MLP neurons of a small language model. Each row is named by its layer, matrix (up: input weights) and neuron, and shows model dimensions 416-511. Each number is 50 + 10 x the weight over its row's rms, rounded and kept within 0 to 99.
A block is one neuron, or neurons of one layer that tend to fire together. After each block is what it responds to, as a language model described it from the Wikipedia text at the highest values.

L3.up1729:53 56 56 57 41 47 44 50 61 55 45 44 45 62 64 53 54 69 52 61 47 60 48 68 60 67 58 56 41 31 49 34 60 57 48 54 32 44 57 44 46 42 32 44 50 56 38 54 47 53 43 63 44 43 52 42 31 53 52 48 37 58 36 44 55 51 50 57 31 44 69 55 46 68 50 58 42 45 41 49 42 49 55 36 58 60 54 56 42 51 53 32 52 63 38 57
Description: Prepositions that finish a set phrase and introduce its object, often after measurements or passives: "feet by", "end of", "according to", "drawn by", "mm in".

L5.up518:33 44 48 47 47 50 44 49 55 32 53 47 48 52 58 45 55 57 52 25 41 44 51 27 59 23 64 27 68 48 47 42 40 47 53 33 45 47 39 49 62 57 55 36 67 54 43 44 46 53 49 69 44 45 59 36 48 43 63 51 31 71 49 40 49 28 61 65 39 45 46 67 53 41 35 49 44 54 44 30 57 42 49 34 58 50 70 56 49 55 40 51 56 60 72 41
L5.up902:64 50 54 50 52 43 53 57 55 52 56 47 42 56 40 37 50 72 52 59 54 47 54 51 41 40 47 55 56 55 59 56 38 48 50 48 54 61 50 58 58 37 71 54 46 36 58 64 54 72 54 46 40 46 63 46 48 52 59 42 45 42 51 34 45 36 59 43 38 58 47 66 61 49 45 42 36 43 48 57 61 52 55 35 65 37 70 49 62 28 39 56 66 53 55 30
L5.up917:65 64 33 49 42 46 64 50 41 53 67 51 63 39 71 45 56 52 47 42 42 48 67 38 50 60 57 50 48 59 46 49 63 46 43 32 59 58 59 62 47 60 59 45 43 50 54 46 47 56 35 49 43 45 60 52 45 55 64 60 56 67 75 47 49 68 53 67 57 47 52 58 58 39 54 43 58 43 37 48 73 46 49 48 53 40 65 51 49 59 57 39 48 32 59 57
L5.up1100:60 39 74 61 54 59 37 53 43 55 48 46 37 49 54 41 52 33 24 52 45 51 38 61 53 58 39 66 53 63 44 59 45 33 50 39 38 56 54 45 41 58 40 56 68 38 56 58 55 65 44 44 60 39 53 63 53 61 52 43 57 60 40 41 44 52 48 57 41 51 53 61 51 56 53 43 55 50 39 56 62 47 49 60 77 50 55 60 49 65 46 59 58 94 57 45
L5.up1306:55 65 63 55 55 48 49 45 60 42 50 53 52 46 56 61 46 48 53 50 47 56 47 54 41 46 52 50 53 43 50 33 49 51 34 59 48 36 39 57 42 48 49 49 41 39 40 52 48 57 61 45 48 57 49 30 38 67 41 64 47 47 61 52 44 45 73 49 29 57 56 55 43 64 38 39 60 47 38 45 47 66 48 54 45 65 52 46 44 55 31 55 60 91 33 51
L5.up1563:47 52 47 53 60 36 59 64 47 50 35 56 56 72 50 42 49 61 57 26 49 32 59 56 46 30 45 43 38 44 48 63 51 58 30 59 58 46 58 45 60 49 54 56 33 35 62 41 42 38 54 53 53 41 43 63 44 54 51 70 35 57 35 51 42 77 74 44 43 58 62 50 63 64 34 41 50 58 48 44 56 69 52 60 56 36 46 72 47 32 45 43 63 64 47 59
L5.up2724:59 42 57 32 47 51 65 52 51 66 47 50 59 46 42 46 48 50 44 50 54 43 69 54 55 53 58 61 57 44 88 59 53 52 57 43 53 60 54 43 48 36 54 58 36 40 44 49 71 50 51 58 33 48 59 56 36 48 46 37 46 40 58 39 41 40 47 46 59 48 40 63 62 52 51 55 36 59 60 49 54 54 37 44 56 31 63 39 58 40 39 41 38 54 58 37
L5.up2765:46 37 55 56 46 72 31 67 42 42 61 41 56 52 24 43 53 52 53 44 44 32 49 50 40 23 50 58 56 52 38 60 69 38 42 42 49 46 37 60 57 47 44 52 39 49 62 39 38 58 65 56 38 50 43 41 46 60 47 40 56 55 53 58 38 38 66 39 65 31 50 53 56 48 40 48 33 61 40 41 43 48 37 32 58 46 71 47 26 56 45 44 41 49 48 71
Description: Final token of a person's given name or initial, right before the surname comes, in credits, tables and prose, such as Theodor, Manfred, P. (in P. K.).

L2.up707:45 73 74 44 37 55 43 62 60 64 48 39 13 42 36 51 45 46 48 56 49 51 56 54 55 49 52 33 51 55 50 53 45 58 50 44 55 52 53 46 71 54 58 38 60 44 45 70 55 47 47 58 54 41 40 59 66 59 61 50 59 63 53 67 57 53 50 62 57 52 37 46 42 48 42 66 36 40 55 59 50 34 46 60 43 41 68 54 63 49 68 50 58 53 54 34
L2.up1232:68 48 48 36 42 75 62 58 74 70 31 51 37 45 22 65 61 52 58 64 41 54 60 46 51 39 56 63 59 45 56 51 58 68 52 58 45 53 48 59 48 50 46 40 58 33 46 46 38 41 48 66 53 37 52 56 54 56 55 68 46 50 48 51 49 58 61 59 40 37 53 52 49 49 37 49 44 57 39 58 52 53 67 39 52 27 63 58 44 53 58 49 45 39 50 40
L2.up1603:59 48 48 59 27 59 48 36 66 45 32 50 44 52 41 52 46 61 54 59 56 53 51 44 52 36 63 47 46 31 48 53 52 51 60 33 39 71 45 26 69 58 55 47 53 52 51 36 44 37 56 55 48 51 40 48 50 71 60 64 39 49 62 53 54 72 57 42 32 35 60 44 45 47 55 51 51 47 60 54 63 62 54 58 39 42 60 44 40 55 57 56 59 53 58 53
L2.up1944:74 59 38 47 40 35 60 50 57 50 51 47 53 62 56 41 53 45 56 63 46 37 38 54 38 39 45 50 63 59 53 62 52 50 44 45 51 54 61 45 44 43 66 39 58 45 48 62 45 19 59 46 68 49 53 77 36 60 62 52 53 36 48 32 49 59 43 63 18 61 53 60 44 59 35 49 58 57 51 44 69 44 46 60 40 34 66 57 49 51 41 56 56 68 67 40
L2.up2073:62 38 57 60 30 51 56 53 59 50 39 37 32 46 58 31 56 43 37 50 41 51 54 42 61 26 52 50 51 40 53 61 46 57 52 15 49 68 45 29 58 64 48 49 47 44 56 49 52 61 58 63 46 44 48 56 66 49 59 70 53 64 65 59 61 67 54 62 56 48 57 63 55 35 46 51 61 45 36 39 55 66 48 55 53 45 62 55 40 67 57 43 70 62 73 45
L2.up2137:61 50 49 61 47 38 50 54 62 53 44 40 52 47 52 43 61 48 39 43 50 46 54 45 55 47 57 61 45 58 56 58 55 52 45 30 54 67 43 52 64 55 50 33 57 47 57 48 64 50 69 49 43 38 65 66 56 59 52 54 34 50 65 48 76 48 49 44 33 54 63 48 57 48 42 69 57 54 48 51 65 62 35 44 65 54 56 66 47 48 70 42 75 57 51 38
L2.up2927:55 47 63 47 34 48 50 62 45 69 49 53 38 44 49 48 55 43 64 55 51 64 48 44 57 57 44 44 66 40 59 47 54 56 62 38 64 53 44 35 64 57 45 60 54 44 38 49 68 48 65 53 52 35 51 61 58 58 49 55 32 57 74 46 46 67 62 49 58 59 55 65 61 46 29 58 55 51 38 40 56 51 49 36 53 55 45 43 73 46 39 61 60 62 47 57
L2.up3058:56 37 46 74 56 48 46 60 56 49 39 40 35 56 36 33 68 49 46 65 66 56 35 56 41 38 50 63 46 42 34 60 49 49 59 28 86 46 55 47 58 64 51 38 39 45 59 60 52 55 46 49 50 45 67 54 58 41 33 53 52 36 55 48 52 58 52 54 38 64 47 47 47 63 38 54 45 41 38 63 58 53 38 53 71 53 50 60 31 47 47 45 65 53 71 40
Description: Final word pieces that complete transliterated non-English names, often South Asian, in cast lists and tables, such as Nag-pur, Oman-a, Uttarakh-and.

L2.up508:47 56 52 52 53 52 40 53 57 44 49 38 54 57 44 51 47 48 60 52 39 59 54 61 66 53 40 59 51 56 47 52 44 28 43 55 49 34 62 35 41 61 30 42 34 57 54 46 30 55 41 49 53 56 37 53 45 51 44 52 40 45 47 58 51 41 66 47 58 60 36 38 40 41 40 51 65 54 42 59 64 24 58 51 43 46 48 42 31 54 50 58 46 54 26 67
L2.up625:49 37 53 42 48 42 48 45 42 42 54 50 47 40 37 52 59 39 53 43 58 59 51 60 39 54 63 52 35 38 41 40 33 44 57 54 44 42 53 49 63 42 36 53 60 29 36 52 36 45 48 51 46 59 59 56 35 53 44 35 39 50 51 84 54 67 45 31 43 45 55 62 49 52 43 45 39 73 46 51 68 46 49 30 53 63 37 50 50 58 45 64 48 43 26 61
L2.up686:44 59 49 59 60 42 65 43 35 92 52 32 42 56 52 34 58 38 63 51 57 66 48 54 70 58 56 25 38 53 40 51 31 37 73 53 52 58 55 65 58 43 39 53 47 38 55 37 38 54 41 60 38 47 51 68 56 56 54 56 50 56 59 52 70 61 58 43 55 49 39 38 30 66 46 66 36 50 30 55 48 53 32 61 46 60 63 46 49 59 46 71 37 56 47 49
L2.up808:35 55 58 64 39 59 29 41 53 57 48 47 57 64 37 54 42 50 53 39 40 41 69 48 42 57 23 62 66 59 42 62 59 34 43 61 45 35 46 36 61 40 56 55 44 67 37 33 42 44 62 49 51 56 57 83 37 49 49 64 45 35 61 43 58 45 44 59 72 56 52 40 52 50 40 51 55 61 43 44 32 53 45 54 45 47 56 58 46 38 37 46 60 48 53 46
L2.up883:49 61 49 54 41 49 67 53 54 67 45 44 54 41 43 43 64 64 25 59 47 44 40 62 67 52 45 55 51 50 43 58 53 34 47 37 50 53 32 29 38 37 36 60 53 49 61 54 58 47 62 36 54 48 44 58 48 54 47 39 40 59 45 56 48 47 64 44 50 36 37 38 53 55 42 63 49 53 29 50 62 41 46 42 32 58 23 27 33 38 47 45 63 56 38 63
L2.up1381:60 41 59 54 46 57 44 43 50 58 57 53 38 46 69 35 35 44 46 57 38 70 45 45 50 42 43 48 51 40 63 57 50 53 55 37 42 54 62 43 46 56 42 53 43 51 57 47 49 62 60 60 52 47 48 58 48 51 41 43 41 53 64 53 69 52 73 49 65 56 43 36 67 50 56 34 54 59 34 47 41 64 38 37 62 57 64 53 51 61 58 61 48 53 34 46
L2.up1523:59 50 48 57 48 34 37 56 49 49 44 20 58 37 52 50 53 50 48 44 29 59 48 38 59 46 37 66 42 50 56 45 72 52 57 49 39 45 61 39 62 50 38 38 37 38 23 48 50 45 58 64 49 34 55 79 56 40 47 52 50 53 26 37 51 52 49 41 49 53 59 55 38 40 52 49 42 33 47 69 60 70 54 47 41 43 72 49 49 57 41 54 61 55 48 44
L2.up2746:48 57 49 50 53 73 55 45 52 74 49 43 60 49 44 42 38 68 61 39 61 47 58 63 60 60 33 45 37 56 62 52 42 34 63 53 44 41 69 33 50 41 35 54 45 53 47 49 54 67 48 39 47 50 52 60 55 42 66 46 50 46 43 57 53 47 53 47 48 41 54 45 47 70 51 40 46 52 30 36 55 67 30 45 30 64 47 37 45 42 48 73 44 34 53 48
Description: Commas, hyphens, en-dashes and semicolons right after a word or number mid-phrase, joining compounds, ranges or clauses, e.g. "1–2 mm", "black-on-white", "red, black, and".

L5.up1450:52 58 60 47 48 43 52 48 73 53 62 54 51 48 40 65 63 37 40 54 30 61 63 64 62 47 36 42 40 56 41 49 38 56 68 56 54 48 45 42 40 65 37 55 29 55 35 44 57 70 42 47 29 60 71 46 54 52 45 37 54 40 36 45 43 59 66 54 48 51 46 53 38 48 39 50 66 54 39 40 47 40 72 47 63 61 39 49 62 52 58 55 49 33 29 53
L5.up1807:51 42 36 70 63 34 59 49 41 55 66 59 53 58 57 65 50 53 51 46 30 66 49 50 42 43 49 46 47 47 44 43 46 53 44 46 62 57 51 41 49 54 43 15 38 36 30 68 45 57 60 53 51 49 47 62 50 53 54 58 58 30 55 41 43 68 39 52 60 56 61 36 63 47 50 55 48 43 57 36 54 67 64 51 49 51 39 44 62 51 58 56 60 57 69 47
L5.up1872:60 32 48 50 43 41 64 41 63 50 52 29 51 54 64 49 42 56 51 61 39 27 38 59 61 51 53 50 36 55 58 48 57 56 60 43 61 51 50 14 51 29 58 45 40 50 43 49 45 58 54 71 47 40 70 37 57 58 52 52 52 45 71 53 42 50 57 46 36 40 50 70 62 48 45 45 54 55 48 55 70 53 39 27 69 41 43 64 46 48 38 57 50 40 66 43
L5.up2344:58 45 56 54 54 38 55 44 45 52 47 53 48 53 63 56 52 63 58 54 49 29 43 62 47 62 42 60 45 56 54 55 49 62 41 56 43 46 52 41 55 60 64 58 55 60 46 37 67 62 64 56 48 48 60 53 46 48 50 48 54 64 53 31 51 58 42 46 56 26 63 56 48 68 44 59 69 56 44 51 58 52 44 33 48 48 53 35 50 65 61 48 44 55 56 48
L5.up2606:40 53 53 46 36 33 60 43 62 70 56 59 46 41 35 29 45 32 54 58 40 51 58 46 62 54 47 45 54 51 56 41 63 39 51 38 31 60 51 49 72 66 38 38 52 49 53 36 55 54 59 52 60 47 61 48 61 54 66 48 65 49 40 25 56 50 50 46 49 32 49 48 42 47 48 56 62 43 46 57 27 32 56 39 43 53 38 56 55 48 53 48 62 35 44 60
L5.up2710:45 59 43 30 46 48 63 42 53 49 49 41 41 37 58 57 54 35 37 37 57 46 40 50 62 40 39 53 60 52 36 51 55 54 55 39 58 55 51 59 35 43 39 57 50 47 46 46 56 54 30 49 70 55 51 45 51 47 57 53 55 55 46 39 49 43 48 62 40 55 43 56 57 34 51 49 45 45 43 49 50 42 48 42 64 53 46 47 60 57 49 53 42 59 56 63
L5.up2958:31 51 48 60 50 49 34 55 85 47 57 54 48 49 48 53 45 45 62 56 48 42 34 75 56 68 62 36 50 46 32 43 49 49 46 45 62 40 67 40 44 45 58 43 29 58 57 52 60 77 36 55 32 50 60 38 61 56 43 51 50 37 50 41 48 37 42 51 59 67 59 46 56 43 43 38 24 54 51 60 24 46 44 38 51 52 35 53 49 52 52 44 57 45 55 47
L5.up3050:62 37 41 45 65 55 49 59 55 57 27 53 42 54 41 45 42 59 51 59 64 38 42 71 56 59 43 41 56 53 68 48 28 54 33 31 43 50 47 32 37 38 40 59 45 63 43 52 58 53 53 44 41 41 61 41 62 55 52 37 52 62 43 60 41 60 49 59 41 40 60 52 46 40 26 59 65 40 43 57 31 38 52 36 53 62 44 43 39 33 28 46 59 60 51 50
Description: Number tokens, often the first digit, plus nearby unit or measurement words in dimension and count statements, e.g. about 1.3 cm, 3 miles, measuring.

L3.up1487:47 54 52 35 48 54 39 67 38 42 45 41 46 45 38 52 55 33 41 53 45 45 50 44 55 39 53 53 31 50 85 61 45 41 57 38 59 60 53 53 37 41 52 54 48 47 40 64 57 52 41 40 42 29 47 56 57 42 50 62 26 55 65 59 63 60 39 54 48 52 64 41 54 58 58 33 43 39 47 51 58 44 47 44 59 53 57 56 55 38 38 52 69 44 46 54
Description: Final word-piece of a split given name, just before the surname in cast lists, sports tables and bios, such as El-lie, Carol-yn, Natali-ya.